Weights of a small GPT-style language model, trained from scratch on English Wikipedia: MLP 640 GeGLU, untied embeddings.
MLP neurons of a small language model. Each row is named by its layer, matrix (gate and up: input weights) and neuron, and shows model dimensions 0-159. Each number is 500 + 25 x the weight over its row's rms, rounded and kept within 0 to 999. Numbers have three digits each. A neuron's up and down rows have the sign that makes its largest values positive.
Before each neuron's rows, "fires on" lists the tokens most often at its 100 highest values on Wikipedia text that the model never trained on. A number after a token or word is its count.

fires on: "s" 24, "ed" 14, "d" 9, "ing" 7
L10.gate494:526473498498501519446506525479536502464503511447494423522480491455513485537535515504525490466486478505478471489440451503507548483475539483480526521512489507521512488482498512545485485488475475491489533500502448471484482512515465481490472498518484535487523515478480504475545469481479471519552498547484498516484518516492495531504486493509517513494530527458531462499496519517484499496508508506462513523468462519449496509496465486504532491466488486473525476468511480463445529515472521
L10.up494:518520518511504542442495490477516505522482550514531474498499501477490488522469490472485494479517490495453499506476525543477505470476525465524517495527504509508547524457477501489417484568474486517554502477467514499463512494508465472483464509519542511506497530503529521468532512487478515526447534544490485494469510507509494516480491493528502478486507546480502472502512494488468525500521522529499480507503464481484467495438487482506532493473535493483508537448507504494457505472489469

fires on: " of" 28, " in" 23, "age" 9, "gin" 4, "ide" 4, " or" 4
L10.gate464:497540498495503502465492462467486531472494589506531487481496508491493495518518494541489492468500486544542552464479499488467443478477510492510497526521492530507496498457473516462515495481516529527474481478511503460525505492525545522468484490527507483524495509463543501471510506457498493482486481480534505490468519501473460514499508502500496496483495459504489489485519535434470518502512516443492517493457471509526486543521536500481505561468491510499488512494477560525522507480469514
L10.up464:510495466464535502528505536536468510539502554493515521517503458522519499518502474523476492549526458493505498493505518481500489513488465493482449473489493496492488500502488510487525499457510520462475482469530511519516536535534495549485504541538493499526504502524485473477475491457499492498551511516471475445478454482484530514539476500477514511532504531460512469465499539484519500485515521493425469475472465523519500537520509508518439492523508489489473515484536487487537504479465497

fires on: "al" 26, "o" 16, "te" 8, "s" 6, "ated" 4
L7.gate618:475504513495547491514556472496538506474478521475525484513501527498513547495489479501476475466484476532492514511501507543473521499478515481479450494500501491504526507537499498509507509544479490453518498480483494489485538478524479506474499546490524486490444516503481505521505441479480539521469461537497493487492504513559506505515523530481454486538526520516567500524473503488508533490486452537544505489479530452503523461521490515503520488495493468517530501510493483533426509488465523
L7.up618:491497490491552501539483520485495506544555533511483448511459500550485525454511494512495474498522483473487498506506461529526508483519474515528523536477488518501527458473485505518509458480495562512477496477480498484485473527530471503533517519495535487463480509474458503493518502464474549508454499503472496493495441467536540495506485545501518504512506498515482564506498503490518506473531524530481510480499518532480419500497511488533513458517475496474494536502510508484508486514493459

fires on: "y" 42, "s" 22, "t" 6, "ee" 5, "e" 4, "es" 4
L7.gate72:485497531460473491478476513475524467494479515444505449516479503480527467558480524500472474494497500510492495517473527521548502531492517490495513474496505434547507533491520501470513515455459495514506535468484487522496525469492488482544489491508526455512474451512480473467520451510476507491540463515509464507491513496468532470499505500508459498486503512525528455495474471501491489508476468464515538465494541541486486523516507519498498526516500473503476441533471501516481499458476537
L7.up72:509455488524535502483551516498509527520526527450464474494509523515499511504477523520487538543535486524502500514480524453484523457473481521507523534464474480486481501507492553481557474466497486540519482482490486501509500524495498492505517502505510495527480483467530467465519507495493499506492522487423498501530510437494490482491524466475491472501462473508476534512498502506483472457446541493468503515498534506481494448504523509499501480520525500482469460535554508489547513515539475

fires on: "e" 16, "red" 11, "ve" 8, "se" 7, " se" 6, "ved" 5
L8.gate620:509534474518521465490479479494529520482496542483530510453476501494487476523540423525493475503527501488511494430475507477477515509491496529508527508503548468557479476502523518491471510539504503486517549437495534547497533479520456490488503533510484522519479489478509530451518514519490508485489436520487508502507484487525490518489510550468520492483508521505540490545502502478456506483484480489508462493512477509487491543454461489503504495490529502463494530511522536486512465477484482
L8.up620:505490498522459486538537495469507541463517518483495486510517544487493483526504505520490504507510537510471513475485533480509535461490448488456503485518529538499481496433547512514480491504512500522462519496500500481494492524508561500483496534524466507530528503460516506531520488538512519532491490503451447510504532503443522480487508506538455532465519471458503462476498478506487552521513508509463494486501483485505509539472500501511508550479441510487515502535489488515519477550528482

fires on: " 6" 13, " 7" 12, " 1" 9, " 5" 8, " 4" 7, " 15" 4
L9.gate38:488470507457477466456491486515481537448522474526518509479493519492532463504500506528498463501484523492537493534513471543471475514481523516523512509482495522514517500481557446506470466519507495531481501496488485488479494506491535532517517506500522463525473468510538491507526495465431516462467521481512500509565472525522492480563503497517500485499488520547501510487517517511489513521459471468514494516507532467546489515473504490509493537522483511525515525463506507457457503500569498
L9.up38:472490524440481468478510494511511523497509427506506489492487499486539510487485517503493504503500513478504478514512491548545469511528534466537501531511509535508515483490541458497472483542512529539442474533498488502456486532503539495506522479502514453500502464500520543522524472469487526484477536505480475511541480488535486477522483532523506480482492483545492507482528524532523514492487492497523451493482537454530461521491508525514494564549475489496503529460465512495479518493500480

fires on: " of" 18, " for" 13, " in" 11, "ven" 7, " (" 6, "rect" 4
L10.gate57:528533487511502529517497484475554518520457533517507502473526487498499501507522476509466492497531563521549513485442483454497486477505503532474513517506477478515472527463489519493512485493523527536522539432489561502486525477497451505459530496554501495509506533474521514485513523489502476492497495512502472470519547546474516518490472486470512494488471557500485458490515541465465516509503520475480473503527490462529517514484462522513481516511494497528470478487482538493497463476499479
L10.up57:518534504479503515498503483484480543517482523484463547508457486479513512524439508539538533547495509491514509485513494483449486494503482528516514504506528510487505518536491494510445523455537495505508511478524540476468556519548502512485460533484452552504527517520489510487526532540518538516482505509517501475504458470478557447518471491519522497492483497484541538515498508482470496533523501502495487465452501507466490496510475477446482497535498543463490503502519509516508496503480521

fires on: "s" 25, "-" 15, "y" 8, "or" 6, "our" 5
L10.gate321:486500527450462505458494493469502513485486492503523478462532489516492490517532481487466490479509488497497533506488525503522533533510504531510477485474477474487490500457502499539524479537533526482511517499507480539504491467547523473522543478482505518515433501468446448519560538485524489496472498528479497504522501518467561480495469469491479493508490491527516486485492524515516503519500485561460514488472487455519521510543438470481516473497507487518473513522443477534510507503525488
L10.up321:536484498479475490450539488481498497509517507478503461519488534532473481526487516490535500526473449497464526497490524490541491542476501480505469499512474475475515514507502513489519484504494554458517496526541505479476499524476495532508466484548520485517452505508512453500482510507514550552452490516459527493480502472521501489517566481517465448552486473543470531504489505519493481525502538517486525484483499482532480487510511514528533458485516480495480496505525567518528506477483497

fires on: "e" 33, "ce" 23, "se" 14, "re" 12, "ver" 6
L10.gate499:441539460465514502534497506490551519469493475514481471506500508519507494511516475502497478469470495449488537517495501516454528468533509507515494494475496471514508493493485506537506488512509519474534474521490533490508516492540460518513502496456493500545480482501559514494507476482511491499510510446494544523492491542460518483506523458486504530531500514537550520530459480486499492571454488473465503512540447495547491509520484493498508459475505497531487471465471494484499447507496511
L10.up499:493530533526468483498526503483528502488476450480508496532482498481464449490504470515500482514508505482467490491465522503464458454520471516551463502467473491470502479506479505489508524424529563525517468530478488486554494521492528520557512518474510490527486520472496553486484446505501501488492530522495491538522463490525500520469527492499534476485480494488462518545462491480485513525472457498485514495480503514527508534516522497511516462492487526507480477514529517473467490483473466

fires on: "mb" 40, "nd" 35, "a" 11, "sa" 6, "io" 5
L3.gate493:494512481482519537509473506504497534462533521535464469494506490505516517509466509516500521490479511486527521498484517526541441487487430489478490491539500475514477488504483528513477507450542519512501480500523479521488503534513536509505476460490507524499483499470509519523504474501507493513531564447490495490527520521515518529564512514514483492525462498489483520532539531499478484515444516465541473492544520519537502522510548464478506468515498508488530541560502491508560498482518513
L3.up493:546456501506517476502503479492492522523492498461490510461529475486520494523536469490500513502499506490487520473517473486500546453500494572426478499486479531503465501497490520513502503498474484475458512497530513489516529493508499517514490536498522486548476527481490532492496548505485520480536485461493509483504508520448506491516509506496468509546541499477546568522468486510490504507493480443490497486479518491517488510532567557529471510523488574506510516491470489498470512495484515

fires on: "ta" 20, "ra" 18, "ten" 13, " Tra" 7, "tra" 4, "da" 4
L10.gate273:515491505561497463494497513429514510469494529524499477493536487464487532520526528489496481512492461520515467461443495474486499506483508518536504525504524496474482521513514527519464475517538511508500504523485510452512498511535532559500471546527511505482509496532498496485513532471545506547512507479513522484509513483490524482564544433482492487521494474494446528520486515543499488503496502515533484510496491508452480520492485473456505498519501529481527509494470551496548535514497512
L10.up273:473523469514501540512537515492497519497499516545492472501495520484558492494511502515505482492478517519530468531469530515509481503470507520494493506527522517518510507502496530487488493471532545479495508551467538485519483532526491512542467488503485488503490506512505504474410474454536488531475534551454467477502479495508499492502506458537537490508513485507505539481533498510504504522460551533506515543482545442488470538503460492485535465476556517486488519507514498516518478487524493

fires on: "ing" 39, "k" 11, "l" 5, "t" 4, "ly" 4, "ga" 4
L7.gate419:507518460547492477488524505511531520452517478495450511487491494509481500518523479522514506470468459460507540483426493517508471496489493494541475529486501503505509485471500466527529463508529477457522497517502489476459527477515532497521517557480489477475458491495515484532494470504469498525522551524497514531503514515495505446494534478549512506504508474459510497456513470524483508508475465501523491493522453460481476482531502473441503488506525496505555487511506479498487538511551497
L7.up419:492502497511519476504502493493514517501478477518478501527481548514435494493522506534505461490520518553487533529492533553512475521518472506470489501496518515481522482462479475464546510509484539527484527562507522524532499509501526507520503490520471481479526464502504501526515475508488476486507555532473523481454461511459500506497475474522493512508448457480543409502494493472499465530514521532493467512475497520508505510483523501509496515469469519476536518501492522479549548483510502

fires on: "-" 24, "==" 22, " " 20, "/" 16, " ==" 12, " |" 4
L6.gate531:474540551540501509520509522502512519505479503460519496486471492503559448511490504494547497498452524434540502507525484465472517513496514499500491540495490493524511552498504496516502491537549503447469533490507491497488520511502478474494495518467427491454454453507507497516491517443532526499507499523493521519512474514500519493489500516469520476470481488529513492485475552505470505488491548524479519509489470497482495513521491488446508474516475497521524481475543487493464466469541487
L6.up531:488490508540475502553461520535497502499511502470457513488499494526508470529448483467562506531489505480549502504499460471483530507493505491497513512484452503555504520525507452501529496522511488464497505519503472537508512527486497470514495481493434504506414473514500515564482476487527554509532474498519495521546513535489473479497512502481505478482486478505508517444505516491480514491515545510489491549462461496523479460521516480509489507528478528493505485488534495507496470489504483

fires on: "s" 51, "ing" 20, "es" 11
L10.gate94:479486494553471527488526496443498539432508503487535467503485503483507500543540500544496451460498524487498488487475469523460533496451506464522470510488474524505525496448496484496485456510513492489477534490481510465520485511536499486527479506510521511476474519479484504453527475495461535520521525514471487531489512500499535483507493501499488496480526514493474461476477489487454537522511446508419545501480461485487518493530506520493504514454520493492531504510513466485504480505476480
L10.up94:499508474516498547469448504463519525467462528514499517525499536500505497500551478501517505479545481531487532489493512515480495489519488483492492511506530516532480484451491546471489503497480477511527541486523534527467515531517503478488457491548516523501484500516509502486505485477424446519511503511494523449490532504486484488459487540505478528462532473488488464506516498475487540490484450501498493578529463503453510506496485453487503477490501509500502499487476532493492462509442503

fires on: " =" 33, "-" 23, " been" 11, " ==" 9, "==" 8
L4.gate8:485505520502505547491508496465531530487544488509490500493507472481498477510495483492498504482474480437523503479471501463449539558491506502516506548482504505483510533511486514518508484521513503474538499516484504499458527470528505531501539522469486514517478481490544485484519521503470502503511515473499554558502492479546543478510498444470494481593516498529506474513462527512481498494499523531495510504493495476480479482520475486440528518500470464498509508464556480476497475525541489
L4.up8:509491536501499529502501472501507513518507468520479533475517472479473482496501453484502536506472468458507527482505513467467522555534490496508529509508479493481527509566481506506507498529490531451529470510495498518440526486489505507506506508458505527504491510504508503518488499529480520512489498476526515526504487486543538492492499453471500464625499494505492501489471496515481497494533562534497460505473512498506442467510449484477503501496458487490487494485518493486494487554508486

fires on: "W" 19, "at" 13, "ve" 13, "a" 11, "g" 8
L10.gate355:507523469508507483498491519518532506531511508465548522466502463502532486500540512523496474481500484484573498490452497502515447530541533531531488543487461510499490469511506473535500525490551497457512509475512502522463505524513481526459508481512496553501488530507505490487548494500532525521492511487486497519497509498493556518504461502452525503520487533470537502476460501526472484565500504484456455498511459514504516498512456485530552510470496482511512479482482502475495466496499469
L10.up355:526510532525484526485499510486504507509510494541492499492545521516529512489478465496516500499524506520498506475483485488468475510494455559533495566488470509468454508501513522556493566462511496536521514509458515469517480468538519544501521482442511540497533501537511511498527533491433493505526474474515525501504513507474501533492484479504485455497526462490502469514473482526508504506490467482479506452519495447500516517488460487475447522513464513515504518523488490495501528524535464

fires on: "t" 54, "s" 12, "ly" 7, "–1" 6, "va" 4
L8.gate27:442495535494485469469512462485484525477496520458473496472519503545499523490542504499491499469522491466505525502496516534494478533523518560544504533505535476501501467513530523551498468535556502510514534469496512473485543494473499510539503524490487469496461467503528526528531513500452533514521469485462496521492527533464508497533502477476484508517483469505477513489474510500520469506494480500506451477491477520490540495465510516446468490459538482482536490521505483475468520463516523
L8.up27:513510532529506536489522529537485499508493530499523532567520547490494558511497486497489507491509494526489548529506512522526518475471481518496475506500437490465543469472437476467491518543481478518501531538464463510469520501494549501493527470452516505556492510530496490495489508505479516516510525482508493498530491481467542524492473507512502500539497477459490531493488505517484495495484481535512518521495503471510519474510474500504488574534476527486529531483484524531525447497534497

fires on: " 1" 23, " large" 13, " 12" 10, " 5" 9, " late" 7
L4.gate193:459524514510475487466502513496484540508494468437471480479494523509511469497477518452498522495502485506549476505492484520462477522511519496542525483499493510512491493524474495543480555483473522509472525476466499528539516499523515503521467484518506500491465442509487515485485504466510543458476496505527507519553506534502493516513497556498483501507504487482497502530476481486483537494502517451528483534478533479525502532493467481535496486460461526517540547435458496478509534500509447
L4.up193:502523477475463531506527500505513501483515528508487454529515508542496521476483476533480511525485499511501484508475528510472447480511508499527535475514511514490497480482452499511503533450510493534478493495496525473524517515544512481485511501467512457484538477489537530478483473465502536461498553552505518487495497467527493497527482514499512500517514517501488510486554463472510506491494486450502472515493543475479531519488443491548476503483427427532530506499486453504471527506498518

fires on: "ed" 20, "s" 16, "ing" 13, "st" 10, "ted" 6, "ve" 5
L8.gate478:504468503550505497470503539467500479463496567480450506494507489487491498517500480501531469432479506509499554515468507514503481509514513500511508444494493527485492464479498515528489499497522493509493518522516505517498534499505472483517489511514509480484530537553519522482535471506434481511503519562486491502548476499533491509512498464494492455512503532491493463478478473488487474535525454536463502463508490536489502520484476519509506473468520512462560467498499498439507509494527545
L8.up478:507514497487525477503479525471508506442537456452496531463475511485482503536526462505486508476517472545506459485489559506518540508539491498485477499511519505530495471473519506488547504542501495479472519467452495531518499511518477477501497500497496560508457474514525504539505509489496517521498517532519489464444493560496478513480506531497495488468506477496512461500515501470458529466487515492513498523513485508499544484457457491491526522491541517467559523496500545456467506499494489

fires on: "e" 13, "g" 13, "se" 12, "om" 12, "ol" 6
L8.gate368:483552475512522503533543542474515509495455513479473479496483455489489475522546469488517487457521515459498492456460512524490527506495506496538514518546552492481514494434495524512442530512528454492545501545495537516492507526517516520511544487490457433491502493495548506496545481491495472502490496556495476504502506507536527495498491489506541498520498502527536511504472507508490468542470475514497498545559489497496499526530474514486487498483504496497498485496499466486514521502495477
L8.up368:545508488486474523529538501507488475539470551471507510509488502510488531515544460499503519504507497467470518527476538483524549521521467452487505530497512505476492483524548504449480547466494470527527492503522519498522454504487571518514507487531448512487545498494506546497524527502544483469515516490500493443516531510513506492491506506558526533464510499474501519492464492492485493515490500444523499486514504487510510535470492461507461476506518495524464474497509479531525465506469499

fires on: "ing" 14, "ve" 13, "ring" 9, "ce" 8, "ved" 8, "red" 6
L8.gate504:474524501524496469498551506480501558497502463473497489478490458510533512501510503557455437476518530505511452500438524525481507498485491573514462495515507501500480488500531497488551501484507531535466535465478500447505508482515478516481522551495489492482503455513529482481532494509484515521539507482462476460472473480502533495470492510487481508474489486509550502519472510504469486504513477450480503508469471511478487502490475534472543496456483503485504453489502473507483492508516521
L8.up504:546510464482507531525526475473515511432493508479523503472503520504441518529457486497481526520510484526511476464443517478477493481528526469492514525514484486512441470446506521491502497551531502480506533531480515499497502520513475496455481523526511490501533501526485483543482497503518524541474498563483464512504532493482476501510502468543478474476517491504522538516490475487496520511449506487494489500507432506486522499528511476508485482508454517519541540510474513508529515528460515

fires on: "'" 86, "ttle" 8
L4.gate206:501507506477436457479497490481480500497483503484458496493470492452461490519464481454536523519505466519491507492489501516505508531544553503516502523491471452520482517504503420523528504525494470513491468467501485477463548486477508519508476525486525520498492476505520492490517521512479517476523461463445524512477545481543529515511530516520475521522505533478503537497485480533509489550498478494512488505487454518484509474439516527473489510518482514531507550471527490495460500475495527
L4.up206:501519506460481514539525501503479477490482503477455493519453547489465467498485467523517531491506495472483529514495508479470481508519500508457524499496499513477530497515486448467491479493524501500461519523469542487529508484491487472521528502495467526529505513535541510482507510499543551457476511480519517500487468502508579494502521505471497514455516484537504530466491487478483513532500490567531481508465527531489502501532449485491462505535494447548499519502524496523512471504460540

fires on: "-" 41, "." 38, "\n" 16
L4.gate54:504517584534514496498493475455521517518516494479507470514494480512469526489495472475507516511457499463485515500426507503486493505509512505506534513524510463498511493459487495516493500534512480493481460526470479467485548493488517480521507495497511471511489460511497532460537457481446533498555519484474561551527515521522482455524482460461489508549481506467516516544452518532504501495506503470503503478512461474486510477528505513474504536496480521480484517459509510538487502500506496
L4.up54:536511549502545490519526448498498514548505478470486493500466499505480506446508457465469553525484482516505534508468536516496510512536477500507524472512492444486498498510460517484484511520502526502501486515461503478488513489486533460535461515498531499491485474542496505478497457512516532531494502507504522523519492551514514472489492430464475484542472493473483527498481484545483503500499528488511435503498496504490472465526469495485497532477480546456491513497501530539501498527454472

fires on: "es" 39, "par" 11, "s" 10, "ep" 9, "f" 8, "al" 4
L8.gate177:502479481470510492514456525454517547425513539502475503440440512462501488513464474507478468491522452502532482498479518517464499509502508503512459502481494483520514497502515533460473470510494485452490507531493463472500514459535467477507483521479526455530432500536522515458532482496487494487479477529501514553493484512529518510519522494491480514515505491550496499480485511483472495495520480520490504480506496498515523497465471533460528520526459522496518508478513452490489495473497457
L8.up177:523431478482546529514515520466510470479516558488495490485461509498506461480505494531492530503519493525560529513474436488468518490545529509544533512472512496531505548505495510503476523503507465515519508498485464529471538522493494503484570500516499468477482533533473489480489471465496487530487499535498539517490482483485509505491535472530484503520532512509509491511508471502470486515502492512500485445494463517460500490489459465509494478465474505508521512510532454488529477472454524

fires on: "al" 16, "S" 16, "el" 14, "-" 9, "ic" 6, "s" 4
L7.gate257:475532479482520474512489499505541513473479504514539476452433511464457522477507491509462454471505521481514459490500490492491459527489517468492491527520493482523495502483485479505498497477515493474525446507488479485447529516504486476485469475451506510513493551509455507509518457479499528454509463478520478509505516500532513491524505492503490502545545483553570503537478510517484496503487458531515485517525495490562541511521473487492488540523501504512495516450510524486524469503471507
L7.up257:496474466486546561505498466490471518507513519461520499496480502530452505496483509519469494470522541499472508485521484515519519461519531496499531465514531536484517488467475452475474532523505499515535463509544528483490483529493499491530474452515521498487515502505509469508462498476496508558493508544496499490556504556497540491534497502468518468525526471509486487554494521495486518550488528523486487504498504483493504523509494475515455489536478480506470526505458532496518492505434456

fires on: "re" 15, "n" 14, "S" 10, "e" 9, "ron" 8, "al" 8
L7.gate625:492512499522539508501504507504496497510529520495478471528456502534480503463480471534528507474510518518505518488488443481508521468537515513501538464470493490487474512508467497539495479517485520489524515499487536489483502504508464511504508508499490491525458507497545491497503476504525529471499499514518462509576493486505507536565504446477526519521528512559566518520525509481481527537471507529484533486522481508494528518522424541542496508508461498495500525514493507439512465463511516
L7.up625:491484479507459506472482544481532496497456523503494462482482532517494453506507477493532508523460462489490456540496501499489527486508500528490497498464495522487494486473517444529540493504488536546500503462497482499527508489523544553515491491497516500481425526514476503484491462448496475487499548488503518522513418512491471482488483474495495509489541511477489467525506516484499491495470522482477518485532531437572457490481489504490526479487461521483490497472502510496502521491507475

fires on: "," 61, " of" 21, "-" 5, " 19" 5
L4.gate43:527496488463534450527522477458519519513509476485505500467476436463444515474500474521514490525489526496489512484504511522538508500526518475507544485453481452506504510489503479493478527499519519534476496529518507497491490480500521523505499464521538524488457525515445492492524494506465492549484473491510499493506542484518523514500515488476467534504517471502489565467485513511481527515508487509518554477490427537468511513509472478515491536484523526460527502507529564505473503504528473
L4.up43:472546537500476457452509510473500527477530505476483544507453503503479483511510487471540496523530468487497501475521494471518516514507506519432460490492504501510452459528469474492519497504493522504497537523504507467473525496460547474496532530484466449508502478451495482492488510523521493515458503501532507525537498476502476534519501491534490537523467484518487523495563484508456521486478471489505560494488473501530509470517550472484462501511533546482490484491494490493458473500501495

fires on: "or" 23, "mp" 13, "es" 12, "s" 12, "il" 8, "amp" 6
L7.gate53:467483473468497503528487501453553532507493511520534502483483543510475495506503477506459506484531483516533527453471506493465524497530500486488513506510527474486471501491531500480445537490495497462539533503490490563459541472505480487507518499495498545525498507507502517521507475478496505503439476522511484491467466471503501485479470487465509467439449483516511475494510472504520502508498501476478495525501471485449514501490487514465572443470467478517500538532460480479517477517512499
L7.up53:498516438498457477494484479489468476473519544493486488534473498463496517551470502504520442504461495479479473520499495510537492495526502501499534494499478453473500490500502508495485495512493464481542515520528459494488476502472550491509538463488486500560465495536441499514534493521480508564486502500507523488493506500525495502482515486450496504469470458488477534502487496484455448488457469516464508480513514528550526467531514489543530514516504517487483477519513498454503509527520517

fires on: "der" 25, "g" 19, " single" 8, "X" 8, "e" 7, "un" 5
L6.gate418:501448482516520464482521568500468494499478536492463516525503460515475505518471480523535518475510465520507470475501492509473475512525536533500497555435534482483527521501474506490462507488516496454540487455458498509522521513535502504495477496492534497491476445500524476504500496491517514506497542525516499563507502515516529520488494504497493478538467509501523471492487518492518509469484453508479499530504506517534525534519495504549518495545458490465526464509497494464531472499455458
L6.up418:501484502487440511505559534501512499557463511496519531505506493524489498549522527484472500487498529485480464511526532500474510504523543504497534516509534504472518504468530516487498447457480468503537535526498526519487496525471500552499518478486496497502506525477501508539507495506498517521472481490509464478460526495526466535484517493488491522510485486502535441499469495523536476559478488481501505503496535501509523549483449488524471469524490451481492516550553465514487533518461503

fires on: "ide" 65, "cur" 29
L3.gate192:514499493512492500489526473519489494495499528503487495506562506485462461498472490500530470523519497491491521511479481459462453492529462524503498499514479472498495469501520489511500488478536525493503503521502503544516497490495510523473534478525582509504449490485458451508525455488461494498450501456501514539516553517514506548488533542502462492494456483524492511536502515518494500497512476483515496475468477535506512518535559461492512539456497509500489467478439494521496537493504457
L3.up192:528516509492503473533471512494489488514484484495457492467494484536519485479492508503500502481467513517510511515523486501534429498524550508459477483553527510494501509540462502491492524474505505551451445502508529503539467492485509488473508458509502495511509535534534496500538513503511550471518501526500493506520491521534506511503479490500478523475508515464552447483473416527487508477512445539489475508492516529491543538533535515455518485496530514504489459502479500491511490487496534

fires on: "." 30, " 19" 25, "a" 14, "-" 4
L4.gate400:473512523564477500505479521520487528512568507496537502516465496490510508502447466482522500526520514487503511468491497496525518492493522493485480513547476478468525517530507470522501545542486489509486498496517451473494495482472529499499519469515508459485471472471524543506508468494468499478480467475512499498480514445514507490517442497459506540511556494515487515502523495547441472474504479514535497480527455498495495494485494498494483508507469493460519542494575489510443493478516495
L4.up400:498510532534476447498470467475483537486504492465575493491462476484454508481501490519526509528509492528535458523504480507519526473514515481533517490488469474499484514508484543496493514495491489535507516431501502483516538518489515508504483447527529483552509496474472474489511468480499493472462484507511485508511536492484517525488467493489471483521520492499501503470477487457409476492479461512540517491514487509538520491500545484510476496535487521475535495493495525540524546483477461

fires on: "ra" 23, "lu" 16, "gra" 15, "tra" 9, "mu" 5, "lo" 5
L10.gate408:449493490504513472475494474483520519449525478496480474488539464524472518480515493480502486441479541505507530500500447464509532510456494511496480529526562483521432496509479488466491481445547458469500472482495537475489493512502501542470487517458512458483493466517509474499507542461497486515505525473496512522518503516508498474488542506505531515509466500487527511512531533511519521497480479535453489479491487483478551508517478494440500489483479476482479488529525495495507457474508515
L10.up408:502511511491485509519494535519530500493494497483529464541480451509515506473499517493492500484484527502492474530462501465513558497481462556498543511514495489499506507513509501470476489445476558477503518527486499459502488545490540529525440531477465472532523504568535499476488537462520480538501519521528464489480492495477476482503495501504525496497508484458472541499479433511531505488486499509538477487495485507498505513527507546447504511508497467462473482510506563505526502506498497

fires on: "'" 89, "-" 4
L4.gate453:480532562516487452478503460456497521490503500493499499526460454531456498498496481504577498520536476496475507487499499522463552499510546503520553530489476479480499500498517464518477482490518482490501513505518503476482535498454507487527488468525559505506479487467488528519531504486518522519479454532462523524505516458501525494525506499495492524546499446459485541509499494533463474510493488509500549493471462535511487484468493518492510529510501527482538492473523531497477517499528481
L4.up453:508549533456491494497497507496496483534467525477483539518454491459460512506516460542530555543529481473483472502486531537479537491505536527486533496506463481456473504505491485459538506489525504510480536492485460487506495519486480487511466502515514488495465499483506518507504551528541520528459481499512522501506535480494543519513483496447505529525512510497457548499508453518478517511508488493511525443462516491515526495466465481505502516511528518516559453497509523495527524491477493

fires on: "st" 28, " ch" 11, "th" 8, " st" 8, "t" 8, "s" 7
L7.gate3:501516485514486520474482523493512505468499492452568498522507482466539534463489484511496433509475546518516526500496491452459498515502519484513505512507529449465483541496530487515499472486469508463530524449492517473510503485514458497486517530482530541497497517485531495444491492488491529526511491470488526518508515491508560472510420507460521474503468482496527484548519502518498482531508484479473544509495479530473491463474507525487514521494541518480503519479531534501500508492521527
L7.up3:460465495518508501503437473474498519464552536491492524521520511501481478484495478536444477484547487500494537495507535520477504497494460532510523538465546511530505463489487479503444492511496484537508532489474490515525512523499506458504483495537563494511489510535484491513509505511528463494504471484490474521492508515465490530499483557488511488488482492493526531496485487491506539491495489474465544492531496545479524531525518471493452486539489564474507540487496525498525509509552521

fires on: "ed" 27, "or" 11, "ing" 9, "i" 5, "ive" 4, ":" 4
L7.gate325:485510500501491516493489473493516510482513485532477508475501461527514480489534508518483522477522513486516542472474511456493501430522479510548514497485536465498500602478478487494479506527527505515437533465500510521530512454510486521507497522506482532478473523459534505510502484488472485481518494515468556517450496512500499477489492540485542469454490475505519462503491509519481518499489521501496509519510507516495519513469506561445518463463487473469530492497491492499477535506548483
L7.up325:513559531520518506506487494484473509518519479511479500492483518489521537434550500478465519518495488553506468522483518540451493498524513517490508486508522462543473463523466496487520506510513494507494477475519483509483500451488497536517478533502488475501517546531477539505507527451484512562502492476480504490489502506519490489473475524501489475509438476468479460477486523442504506487506490502497502521479563518442500505526543506511479500511525486499493520504448508487460521498458457

fires on: "g" 98
L3.gate576:518470546467492498457469472486457552489509486503492521456463495459504474469490470507500493499481511520536538484502506461472504519509495520469469521489475487506486478509519481485486513500477480498480482479454532491475512542498438529500463498530447534522500494489533469515503539478496527526491498497490510515521494517530515477503508495460454497539500506527472487482489512473497534541491488527476408503495557503496495490501496506450504496468495476511479499519545521470473467472496456
L3.up576:552523462528488507476521475487505473479515500539493523478529488490490491471493508474503511472495509488517496492446494492513519476468500483499476509501461463492484470491458513523475487469505486488482515493479501503478468509490490493554502503483499505542532444491538517483488501477499487503512531473451555475488483535529472525464473460481530473502512458457511485569421468494549469535491503502497505505490531512510500531445488462513526498485526513513463544518509513535472532487498495

fires on: "o" 24, "ver" 17, "re" 14, "ve" 14, "me" 7
L10.gate203:497511512479526507460529519517553519550437477520523510499441510473517464521513557496524463468432512489512500501482464476454475457487498533513477514505456468524491499477520454496539475506508502470506465516486557513474490466523489534488518467503485467513516494447525455468531489485507503499501476485495490538503486525465522502502516494465529514479520525543512490504510474466532511505478458508489507484521491476501522524499459482522498501524482515519488464475483496507490525502473523
L10.up203:477525534523552487490483470490515500494540501449491541531504495502551515450517469527504489479511494532511507506498479462469469469485519511510489500465507506515536493538493495518531560469522525456531492493464526502542500517494493519497509506510503515463478492516489458516522462494527501517529541540529436547528472501502509524484500489493467484570533502525481559492451511532511494481511505511484477495539509492531533488488462503503475541491508514517493518508529501463491506515465479

fires on: " 19" 18, " 7" 16, " mi" 7, " 1" 7, " 2" 6, " ma" 6
L6.gate57:469492488512510514497535468508504482483504478509495541496498522487522560492477489486483498496518480471522511487529488503497478543511488521506513486522500470514461491504527437506533484510515473552465497471505536483475513435503554488513572524533533488523509515495493494533523484528454487539496456462517547488539490528529471515542537420504504494533477503487489520506463507528514513528513477509497483479474487489526484494478500503500471548491516501535494525510517502499444486480485525
L6.up57:498477547485531475487514481488495519476502478504502512514562499463562471504476493504512493465535465507510527512533526505553494491490556501516469550494507519476482472523520485467445497494505493519481516536512546530541517484511542515494507521480509522503541497480530464513504490451448410471497487471515496514502501500542513522532494502489462529485538495471514518554491525487509512485527454473537491501511530490535491499496493520461474540504505514501503512500498501471517499507527496